Part of a small language model's weights.
Architecture: no biases in attention or MLP, tied embeddings.
Training: a variant of Muon for these matrices, 12007 steps.
MLP neurons of a small language model. Each row is named by its layer, matrix (down: output weights) and neuron, and shows model dimensions 549-644. Each number is 500 + 50 x the weight over its row's rms, rounded and kept within 0 to 999. Numbers have three digits each. A neuron's up and down rows have the sign that makes its largest values positive.
A block is one neuron, or neurons of one layer that tend to fire together. After each block is what it responds to, as a language model described it from the Wikipedia text at the highest values.

L7.down221:510482498406463548539452477565477413563471435420473499505538451436507535467441521502548504485599467515517490513463514460508466506558499617505556503516577584408488469589635533570530531577564440466419483550492491423415544445497376492527491463394517507500566545516479530488512450456508598447
L7.down446:549545447433584453468550425509478569546562458471557551527504419503453602443597496538515421510515526491570494522426497606455598544471471514457568481440425495525446469484612445456537567489488480436490514525495457441473528499505468492509509461556542453426463545425529477489516463458437434521
L7.down763:531531390448474490528375517481420473483505488473540441540479576404546544524580462528633421439458574463442518487593468512386492556473578506436498441425435416515639468550536478533516534559471523495461432537496458427457508534513609527502444397557408546498598452512457461584532498505415525496
L7.down878:469565493454567472500636476413495529445583510523424497501494466523481532612449359493490461504574476562409516492502552527482529491503514585518491552484484517536448464432533445552566482558536456523516552407558493479394512553519522492512510412465468502552579492457530533567532445538467440477
L7.down1543:585445465476461479494538511543557436527469470542462609527525453559464504436573502383403457531538464484473528401460446582491472583438524549474512539457453486466476557558472535462466501528467450570423554523452398469457471621479565523515494520432519463395513475594403475449399511482641597554
L7.down1593:537473512485503489384488538483572460591414352550468473489462534563479444505494487456427540486488507526418502561478485472543508477501440451526502545461427447638485470496494437508494426548445430502533548463545498515537520476423571514513417513488464480494527429523413488503506539602565507527
L7.down2288:467477482454454411473454517494586510500436473537546521492442541471546501467436547440502518436460514478558428475494406460463477469394533460451523554408442527486486458466457533468496500476509414518456474482503473457451458457497400583486500539504567532432561456496436519556488582429440496507
L7.down2359:552486465460391551362526541562459547605527467471446582468624472425517553467503501574468478519569415505545459550471432538543557548501500566531486475432500430525578483411457422527468487522514433489504536604674591460485537533582465482567500549475511492524565522515444513498526491471550467429
Description: Comma after sentence opener

L4.down1972:566488490559426551508589504442450420575569517534447486501564476527467508564444496444512610478442527465565483517560522507475486582562512472553467492454527526561498532579490492599510482525485518535528490538481515443538501514469605577462494544478485440531481598503517466480507464479575432509
Description: Example-list lead-ins

L4.down872:532518480548508558529476595496463473450464403486512438514458504531510461430493544451468515395436498539498489554541390519546526495489461514436485478503480453534500478517447463528531534488538498447614559487535484501503496482533501485488481615442472534539493526451471509540493461568479478451
Description: Time-reference phrase endings

L10.down77:352494511482505425521554534526535603513468525587524534455585530508499431564516426548549435542458477494507503507540431454502464396468487515445493551562495600486432474566479543515523427459474502514479417454471478469649529549491445491483457423507464633612535524503495538589456483398486434519
L10.down191:398526459455554543529570511475597500429495502427458513523469529517487441528405500503528609474539506486469534504510535521445514552418621655429503522477531486437546451543518458433531481513479552428470441494524451663497529511483544532516562538537530497485457415490508548447549464473505436440
L10.down1069:582531577463432551551549482519527487510465479478530531485412554428459452473528510463491477565483406450481490474449551410543464457493443503570449482499493487540573454501443556629572443478431509449413503503530511446502493539530471528485346535625543523410494475424528417441401528435529569280
L10.down1100:474462657531594542533426510565497584510450478418514543478524596439537449509564423512508511453544568440527495553464438419456492493442516489448460454485483416528522416444578428441579511457588500462559512519596482374500465562451537532464526430410531470473528484548525466492546475508533590436
L10.down1908:593492486476492582489461610547493499562505490454424582503499467476445528414534467446471491510459507537534551438503458468404427514455450459417549558458510536502518501527470515444517422488466546498610484504608488471527460547549463463459483492443547455530550502456571392423574507510448506481
L10.down1917:496466439498519556420491480503488427534615589556550418456536438531501494469536552528528451499529529444499429493581547556463503513531531511503563419599486556411525518495449452396486575485487484510537500521429491538607564598473538575569464464485529499435508499388520555538471567394459451478
L10.down2073:461507507521536481531489419355530547509544478526516530534524445574449475489466471480498507500496552506411525455564509420462492548479451532449540535466479493515472540479480494432449564551464508549433455476514599485447501441426480480505508496572557504453486468452573601576515460548540465410
L10.down2357:525513565459596498546573522565477475486447517533551446546529606557367486462440557480520551600458550580452531559574414547516505465485494609502513472493504483573467506467494592522514515517397461510416471451483518476527534586441532538468500544536514495530497455487464510481501432524527437563
Description: Participial clause openers

L4.down983:549421558462495442460453532537481452476379488535530464503478534384473571571486522529495514489447602401481581444482468412532491429484537480529464466531462531397522481457528434426553528533510615410524517510524538535551544479523521567509419404449482458522452500516504489462517440505520460501
Description: Digit zero in numbers

L7.down109:529468471386471479454440533473436505517516501417591487531419483542489610516420466566558511516422472535601507511579430595499537537503489463568521492532446447451493383538520539418442454521426519560490576510559445556519478530490502517549405488499487472517517474532512448504454455516432451501
L7.down463:501459489549489448617501498512440504497379506480487485460467575417445541519515591445445544440457610532391514577379531490510483495605417560512513565563569450527477518466425489486526471515497464510503510469563444529471519583578469531486432540534506554449508487461508508473503382467495479578
L7.down530:509431537494508483411462397514502538424514605559577455540469533448551496500457539555441500464462479453479533452513546550551510526455494575526547481533562470532533377601579536519545514550546398569608539532514484419492545493570495437568407526515449508451467489448516515472405472555376567542
L7.down618:545421469476502549508493435476551498436497449533420413567469444466537528500533476409488515551589508648422475528482433479655456516474410462565445489500487456540480501441400593501449519485479550507489475536513456485438456414485464491496523537533574453384419478445481464531531476578374425481
L7.down890:501456498479449490448436484573573586511541561489502473557519483446444427563498408485565489468511458550525562479409474525406472522456369477594607449473520587561488425569463556546533478476524493523510508493419370473536441547528493424541431504540534515466503477486490484488549419543575638526
L7.down1204:475491556528439493579606515485467480448450414434515547491532546453586461444438433527408499521584420463466451417534476404575610538566557482515534514521461429489402475481504477535593499504522497440416419603404557536487587511445631578519492531469451532474361593504512543438380543470483520455
L7.down2313:536470576522462526422425400513445530560549497559481491455549439543584590550437496545491544552510462479494591436500477568422486466524520568455549454441471572451559424501531493438540519547509512503359520548533437471477569635539499438444495444424443513531541418477410536523491503447478558451
L7.down2314:472519468478485541420467586534512568503519479559439394505478442457556556534592456551443617584432556542468488543567547532477529561542549497585499533528468492503464539542538500539532500516497559475526483440511554495587544525489436623511445565466487540466519594543419545457383526488583524473
Description: Example-list introducer

L10.down50:443510571454454550517541452555492509453526491492488462560525547490470552572486531489489447526547528567451467405514468610493571470473535534543551534568511482525468543484518516462452586490488362542419414570586486462552464470456545464503531501532477521473544408493416562455506428474559499565
L10.down347:467558507560507505490520500427537538503566505486444442510527446508612484465474466502487450409478493476515480472529537485583486537510535531409503516538461514397500481497459464554505591461426568488521469483512510481430504517563547519413424513557522371534389585520538479388526414599487470571
L10.down1148:480527557501451484419534491445505527437476483511377508513443433491539573477412450509403482509519416516503391444452378514412581486581451482554486592460523449458464449427444524595473368500553575458543384444605534503545551592514497514462449504514546467525537466543436457529472481485501524501
L10.down1239:510532527460493560498511513579523519562438547499605512525506426541467543515469449573526385518505473460456464473469540471470531530509479600485590516409449453497507471512484562485554518434491549503444481599524519518486528518579519607557478449513519536454491522512527425445424517524513446477
L10.down1308:509532515483442397530489493463415548522531548428426509487398412408465605484565530467522509582545441448502464490439448522508484496503505559587458497425524475430561554488414542427515523462493441574491485507526439572441505443395452516407443492501373542406458448461517499507502503541519482547
L10.down1810:573533489570445438501493561499522510514533458507360538514540520551438514508506403519491600498520605565450477509557541603400630524495546594478439573391483459437547556417478421517484507476548449447520527500448530537627474525447404473543466478514482541485542405518457472507497523463461493462
L10.down1915:564515562501461423536485577408480534565497474489493587532521417474472488509515437435520396508626522556544340536518501599507505459510499430482464431603475454470507482542428468474496546485457520543463545440517524490619480549511402579494562453370522504531486495523577417461505469514463526513
L10.down1991:461511592484403486546533550581478451419607512501429494498462543566448508500527581447479502476518463513425433485529488563451547536632487511442604514458420487576438609516441481485474509480425649553507434524441530473472476521512398494485479501462497472513518596552455424496490604565604452486
Description: End of fronted adverbials

L4.down1227:518512441524468504431522457427555473464450469444521451478546463517475456452467497511526574491519463528454406500481529531547513551520564406435508524529529440559510510432440532480403483477524510494540459470510503398469542526520533453466510491547539451540481466444453458431541527458500532483
Description: Noun-phrase determiners

L4.down176:448523521551479502373486433511448426538479571458469580486447557528501476461494511482483559481450476564502466384559477518441482525509477490416508388437534416496424466470471496492471598446471554474483488489545474538513454439558418485440420507571472575504458514420506473460472581482493519515
Description: Mid-word name fragments

L7.down498:491539471542485470494492512518579481496524532508401443500379505499578475442466513473561468526511542517489549459449566527576469536505438604432476515484501466501563528447511470598483531538435482475512551571510538502531486531433453486475534438525538622500488458551511490447495488565523499541
L7.down707:490516600442506437448513550528429552454454507458488442540571446491488526499500450430488511511420454553649633431484420521536444450475506466487487483474518509476579427564376502547510507429513516464598568465466462466520558495494521559507503398474511503451519452503462462529589447563485532412
L7.down714:577540464479529447524535512443531470441488464511480488551460616483486491491429503574491473498504405465515474533546517380484548489573596575457528604505514485523450494514484543570561473538483469526487568470399536475599552422471409504420526473634435573463453441504573519456405506477567487496
L7.down1014:422545522510496545551520538564441441539435468601490582495434482554455485487519430579488518488557530490491470540555497477531487482489423504584610446554525557520491488467456487551453545520559561546555581512522514524442489438462479498550523610527399554520527458547449418429460476577442566444
L7.down1107:559485524482507459532486495489451525489518488548518556460446487416402479607534545576487449545504417544554521532449557543490537417489553476459496455468412482496470411456438485573560501489479443392558486517518512475536491525457526531543487433554524503531492543417610521516445505507544501452
L7.down1329:514587487528575471575510459557462511510591499525439520521482502467454525453539537557491573516563458552488507456482467561488446404498537567515521558496478541430491556525355511383409474556460473498514569510455495529520477535510519570543541491494480401514514498550522502464467526478467479554
L7.down1670:532502436548465454546428589551532535468461569483509446504535533464456548702442500489454490545409494562463462527503518510544572591503508619518538507513485452551458449492464484505449501516525469559469506560504597533509562425501517519537438520547447499579493552515398532442481447532393508550
L7.down2277:497628481558471401603500558545510513507522531535500443489554567498474480568455605474444548517559568524466530507497479433512460462488377430511507450533504536568462592480453461428478482498493495533418536507445432427554481486505545485570435569510490419504456434439501548538610505499530543447
Description: Zero digits, mid-word pieces

L4.down2009:515536420468515578436482463481444558490505532505453464516541486488428557603484582548414423416460493587522569479523502426506528508526471534465447462421484443575554500463512513431505475481486561488438490476530540530414491495464478558524529523493450520533414535515468476490533475490445449509
Description: Time expressions in narratives

L10.down294:524501491517505547443541436526502453554501504535379508474469519502444518444488598462434480474533456539527428442468499508568522453449467459556553427568474513436521608559543538532479530499501578430453567475487502534511540573506606505497582371566471538521492563536504473575491402477430523522
L10.down456:482500455501498520540531501421491409490563472427474488495418484437436476557527516579485601523379477471515442455497482425556546511525525441404517560504488487533468526489518636492495508509444626559536571400497357501542566511469578501490473446530530556519497516553554507613511543516501464532
L10.down460:545531556498518509570451439490530439512505545427532514500456504533518556528547460446578544447567477514536396419395459476569404442449548567496532474484657448577509484431438488400477467393570574547513507491506452532573411428465545532455505581558468588503466512563511491402491450540475495517
L10.down920:482442496539468591543459515515514531505444575493531505499373503535540548503495500447602480461512524438488457489528428566508482480469504539436461496499456560454422496614526458416526487404542534525561479520551532535511459441490453469528578400518524535609540554559503390515511445450531567500
L10.down1039:562546459547505516462461577486487474465538445488544568513619619384528464460468498486564488495511398525531547488510563500501636503512532478466591404498488471539492493422650487450478523568593465511416474464508445577445585556454441478456501501478493487454473398509515546509486469527459519535
L10.down1871:534537424498515478466544513528476493469534437504554526475419535455525546464451496582444541547505461443440472456489485580386490509506479499563504584550449511463442570501456558537469507491434538523509567489463519545435475481495583452529645400491442514524565488479639503483526445541436441513
L10.down2013:482422368493525533530503491534527474488422554515402533508407509523463500498483511485492497447568461573558476515487480457539524450579610436464513547524528495436456513492409491480607485505582565472569549526553498534472595511541519532484491463509511455389501573442565557537438572566488405541
L10.down2051:508467410463492512486475552492525509600464607523491547415445493576359475493527457463542485464515461489561548439486586483502440451445559517532564429451446511514495461560482526530468455554492515441515489431476590540541376487456472512520487376526561503463500516447522418547515512536457477552
Description: Digits in numeric tables

L10.down36:451516462563469570477490513499504490477469479529526462589496536463516498547498522510452547564466492447523505492376493489555533579533400453564511415505508429478486478478428456554494463628573504479485522512486461540531541529527513430501502492412530531513516478530549510438506526534470533525
L10.down734:536555507555479609527538516530475562442466530509596485435456471571497503594447459531513469507412562548566496510402493454432561578584430562519481502541584508520565579502507474488473463606537495517453471440505469502513511466617506465541452472452570482573493420552527522528521479561534476530
L10.down1065:497511475544515492582467590507573515515458517430551435515489523519473496510557474557599589507493437545574528504498472502452522472478572508508521502603545547597447507392465508561505533458531557480487534506469466502467631553545533485513408538520408486530435500467476458500503457536534463439
L10.down1653:451516499509538457577518577541495499524525541508447502443528477445466538560395534436537514446539483564420500532447550393567537471535510496570571504573458467524469444442583538538569549463536379558513577480520523527430559532434460446556493471485557522614506541531573522575531495464589534577
L10.down1696:499522526521464499514484518496531473466553543463445501599493489482593519453590471483452611476421501473493587497499490485535446441467585445485516451564603543480531463539385527539527551553456442412545482520528555551510517515598478473514466534434420548489452461446578448431579459420505461497
L10.down1951:532506478511540463478525450524658560487514500471454463520539533441513434538524536456519508513517420472606427499456453509524567515407523474595483468513565561509560481494531509529436444470489488552511412501457564577457462502477540365479505508428536446506438478447569473403510488554490467523
L10.down2309:552507524533520480471493516463494499507433463479567515515497502508554541537480569555506539496544512484458494501434447437528552517463439510478468417471476609457442444562499427507527425467524478557462549502565433551479503558578465449481510478529619545532488556437491481421489466526546544569
L10.down2326:423558503571504445535469486406531440450576539433534554535485461464507525504440583465443458534566535504441479446426534465585574534526377538515515492489538526558531523584532525495543520548401436405548419457562535508536487490457488529401520495463526533583458451545524477566595542459528401447
Description: Mid-name word pieces

L10.down549:483426547531475520536471376581460528534474448514576587523592501507447524559496639543486486557505435481497470539451555550511440522560439540613531509426561561536576522417552506510501518462491516473405577536570451526449435461422523487513566515473568491513520457472440509520474558516492469544
L10.down602:507611508534500528561482555475462498516595467516516505402591484498579541429552485545448443455510411497535524597426486436456547445535475470515471524484564484550477455505457565502460583513548453432448512464551460442467572546547515478460544534518571483495480556396502482488492515551510555519
L10.down689:624446502467541502572441477576503432448560493530455504438507568506440465514530459445475504510472516486434461473471560494468450516463487506486543527479566507570501474532454544540509469490536415455468393502445509486461487417375544476559528555555552574397380420491488491471520518550591482432
L10.down1173:479478477523509466460485525515524546491504527516484510473567541486526409470451460525535503459530525509515511470575527474580487486562525332562537454507576495469512511573452400467504535455514486543492449504391530441491534536512544505485528562558519446473477536497459510447600553482541438378
L10.down1457:579594426471513440475501547483530491468444536545570547492523528493517526556447523550466539446493478519460510454472526477528540439517458530598521626501606559454529553551391528492472547438610418516521446465481578533533550551505521437548504401532448560515460371538396502591496576500584482479
L10.down1469:553548445490461492542524488479510521469587492450527512615512497451558540527535363494460562579422447489464588556523483478447464525503556450395513545535566576532496531454418510422507560533441511529488543574523488485557489471468601462555479421485491508455570465380512495542615444461540481494
L10.down2083:540545527409525503551526514482621519576520497421363441505410596570442536441477528536545541563518426436518553471526509493546562537524436481514525570539491436515526524526486415485514541455520527544445604532418498511473446508443514444518486469457473474539490549437470523554506493475495607543
L10.down2198:436567488527481456524481544453380536587504521539480486581560537523478489481463565401496460555554447535461634396574506515487496460518470385390556458371502502457632446555511479509548490510447481520479511521527571476481463534483558528600385538468488512440599461605531520425563528600485456471
Description: Year final digits